Weights of a small transformer language model.
Size: 21 layers, width 256, vocabulary 775, 17M parameters.
Architecture: LayerNorm before each block, learned positions, biases, tied embeddings, normalized queries and keys.
Training: a variant of Muon for these matrices, 253M tokens.
MLP neurons of a small language model. Each row is named by its layer, matrix (up: input weights) and neuron, and shows model dimensions 0-127. Each number is 500 + 50 x the weight over its row's rms, rounded and kept within 0 to 999. Numbers have three digits each.
After each neuron's rows, "fires after" lists the tokens most often just before its 100 highest values on Wikipedia text that the model never trained on. A number after a token or word is its count.

L4.up490:451489450526509382500457514563535395495504481464552493491558537501503531649568493541645516463511529590521438526538522600473558397557398461576543558405576374539487459598457516519470510477521507535492513490599436483513460570448523506505486557560466494553485466490504484408478541548542415533449570533473522470537512469403437477578537479412472429443514470447470575511553458505453459448575
fires after: " is" 32, " =" 16, ")" 11, " was" 7

L2.up256:469542477490464492526463422459506498537487590540514532500517506535489555491578475507528507503487476503555483525588514481479519444519545451476407401576482470451601531443443531478438591499463533360507547554533511426462476531591483509490581549561490464442496476543518517432499447567541525496559557502493540488466494540543417471542391539460485491462426461470516518593598524457518481490393
fires after: " R" 18, " st" 13, " r" 10, " St" 8, "ir" 5

L6.up361:550434524496626536542542471519440556434453471444539443495464487512497494548528514497537418507488465521489558395481545481443486419430467436448516531610491413515455442513435484564484520480503493431637456480506538443532514549422475466462459479673584519455510467463479580483381544540615473466479489546533552518546469559554498405474500531509483493424444510497495579464553504507499385500514
fires after: "ol" 16, "m" 15, " H" 7, "our" 7, " comm" 5, "or" 5

L2.up1004:506549515521527577569538466480525480543502424394537461543466526443556525529508498494519375419509555428503528476537591498568503432624435390523481468490573477404524528445488472586584441494529504594464482426498494438446548499522545538544477419510525479458545488532446570506506544522534563498470567528481484484623475548468510520478429490505500477412623512483512537416459472532507496523582
fires after: "ov" 14, " P" 12, "p" 8, "iv" 7, "r" 5, " H" 5

L5.up657:443433519526466443537531549521465520495516573499497529462479442485499467496478494562482566492587560501471430523561407473578564532465485506473542439503562564593493464591506465458525380503448586432505536589516515491464403586529546471515457466516543511498477476469563521526515527408448543484533455482381488488512557527471434526520513524425486429371500415489526504538480423562497459577471
fires after: "p" 20, "est" 11, " res" 8, "it" 7, " ex" 6, " En" 6

L5.up731:468550444512586510515475442541519499421561493489503522443540423507475507517429420521537425564602574538553452530501502522427442524542513346550449497514497590535533509465425476561558487496533519486502513434536567428501568472465578440428494382529439444478553497534474543481522518543453542440420499446364460566534509468401560477507464502480490474553436513507440550421600515562608460497590
fires after: " al" 12, "u" 12, "m" 10, "r" 9, "iv" 7

L2.up999:504500496535465523540469565557428542478584453395440409512466537442525522493536523435515499553483450406467568508469566493503495484510516533582509500502513504524632402521409502471472505456486522487520548479471449465556494436471554501478529580493482541509494526514405505481626502493476491521552492536516501563549394354516488486538517525471501543415532477410455455447458611507490572512520
fires after: " m" 18, "un" 13, "in" 8, "al" 7, " M" 7

L4.up35:560499566514529486551536369498483470470489402467505430480531406432519497485501564518584485517440433485470520468532447443474514440429433496467445417505487519452422520453390480491541490521428456486595423565557558447506424496523469469513521586608525537490528548573529543481484481573531490437578534407513510515545533549593392492486525555512610432533430495507634526431533461464477493489481
fires after: "ol" 32, "or" 11, " " 8, " b" 8, "l" 6, " or" 6

L4.up242:471516517451552540443489501477533429491492510414453445531425580497585479480519548521554579501549565423427427495480509475456592543547542418507421495448460438490461420435427441458543510409558455489411565488529427421466551457505535561462480487558514543475442536541551520469481510494520471496542421511457471463514516446597451401519458484507612498424499500580545471477519462557501511463463
fires after: "us" 24, "r" 22, " S" 10, "y" 7, " s" 6

L6.up660:496485476487511595423532426552487504489525439438512519390573552558460480444492536479624473483517509422521551488479538569539562516588533561591530615433549603543490534545517555447449447515468492498362468536517501402529554497518503435434555476632438497422508445510510547529506478487462459559564508478524508485528546498434472532549456579476363374494539521464450523534380413543476579532499
fires after: " (" 16, "-" 13, "al" 9, " re" 8, " l" 8

L2.up126:492488458526525451545570406458388541492455405488523532483475492518471435549537484586499410502537398442458526570485517514462531552541535579498447497385533541422521504460457514479507379499542512424477536545483491542523483473457438447483606538597551517459524495506503576538444545326480558494541560549485510543566483550492487524542512533530481469445510478452481507452495477625470444534468
fires after: "|---|---" 13, " re" 11, "al" 10, " con" 10, "m" 9, " (" 8

L18.up840:427567474438505488439481552411384462547571445481478505447537485441501530528519455420533515531381479541486599535482381546370552471591470583593477533481587480521539553428514539510451591559505438495461511463529500527556544473494585525510474493500445453502568506475558617522544497535440423499515490506500553493456496456482455526490507545560461480462507511565493477506464495457551425537563
fires after: " |" 16, "im" 11, "|---|---" 10, " b" 8, " p" 8

L5.up170:473472493493518582510432492542458525450519478481503524461482463460424503502502522580456504443511468414442499562559539506473537446520520467553534526452476546484553484561521649550422527547482519516530470491406577543545552491512507461456487516509489451559416543382445415466443532505539543528527518509500484577472581543569525470510404527541581457448501550661540444488449485490457481535449
fires after: "l" 16, "if" 13, "t" 7, "ic" 6, "ro" 6, "c" 5

L5.up576:437454451563522503465443493545485501539493432421574546474491525447554492477465560556454487544460474526565581497508455511483592454390478532519519510455562414491461536541576469527464569554588468489507534500531472576498506525528479489523494513540459515439425475516528578498484569455523543467486462549424544454579394512513396412431523467454518420560515443456531615567503509519404433403635
fires after: " as" 26, " is" 14, " was" 13, "," 9, " Mar" 4, " " 4

L4.up400:545497576469470499566459581582442378506515571483452449508387516587530384523514558418464554516435531412495573525516529386502499441518510560542488486462418490570556452529471485443561515429500454504424467459475439387542525438452448498507462536650506431569490448419428499475559459559462488458487504459531476496534425575492461484467490481552641498497568517479530427544526463498652550500480
fires after: "in" 13, "un" 11, "r" 9, "os" 7, "ct" 7, "it" 5

L8.up480:482407466638503560503461586469518586483578495512494487417535560478488544469597390488521520467549483499470450470471473594428536418544584481497426428528550444419505506479513602516372563445488466479509466555522485459496513479427524570448470549669570524444466477505471555511513520442615520484543501514466532400465498476544472542543511490462518428522420448563503490491437525482517492536524
fires after: " R" 23, " r" 11, " s" 10, " t" 8, " G" 6

L4.up504:459407518497525577589579478563508406443516393429400518516525468570504442506458457418431511541474381524478538417492456456568487491440454490482458600411501426457439580479482579521491389589484453462547509556542565504525406600468573547459507538497449505494475521470574531478453479523516581446544539487458539413481528465583528431469590555534489462540549529464510480576509586558568517471504
fires after: "\n\n" 26, " J" 10, "f" 9, "\n" 6, "ter" 5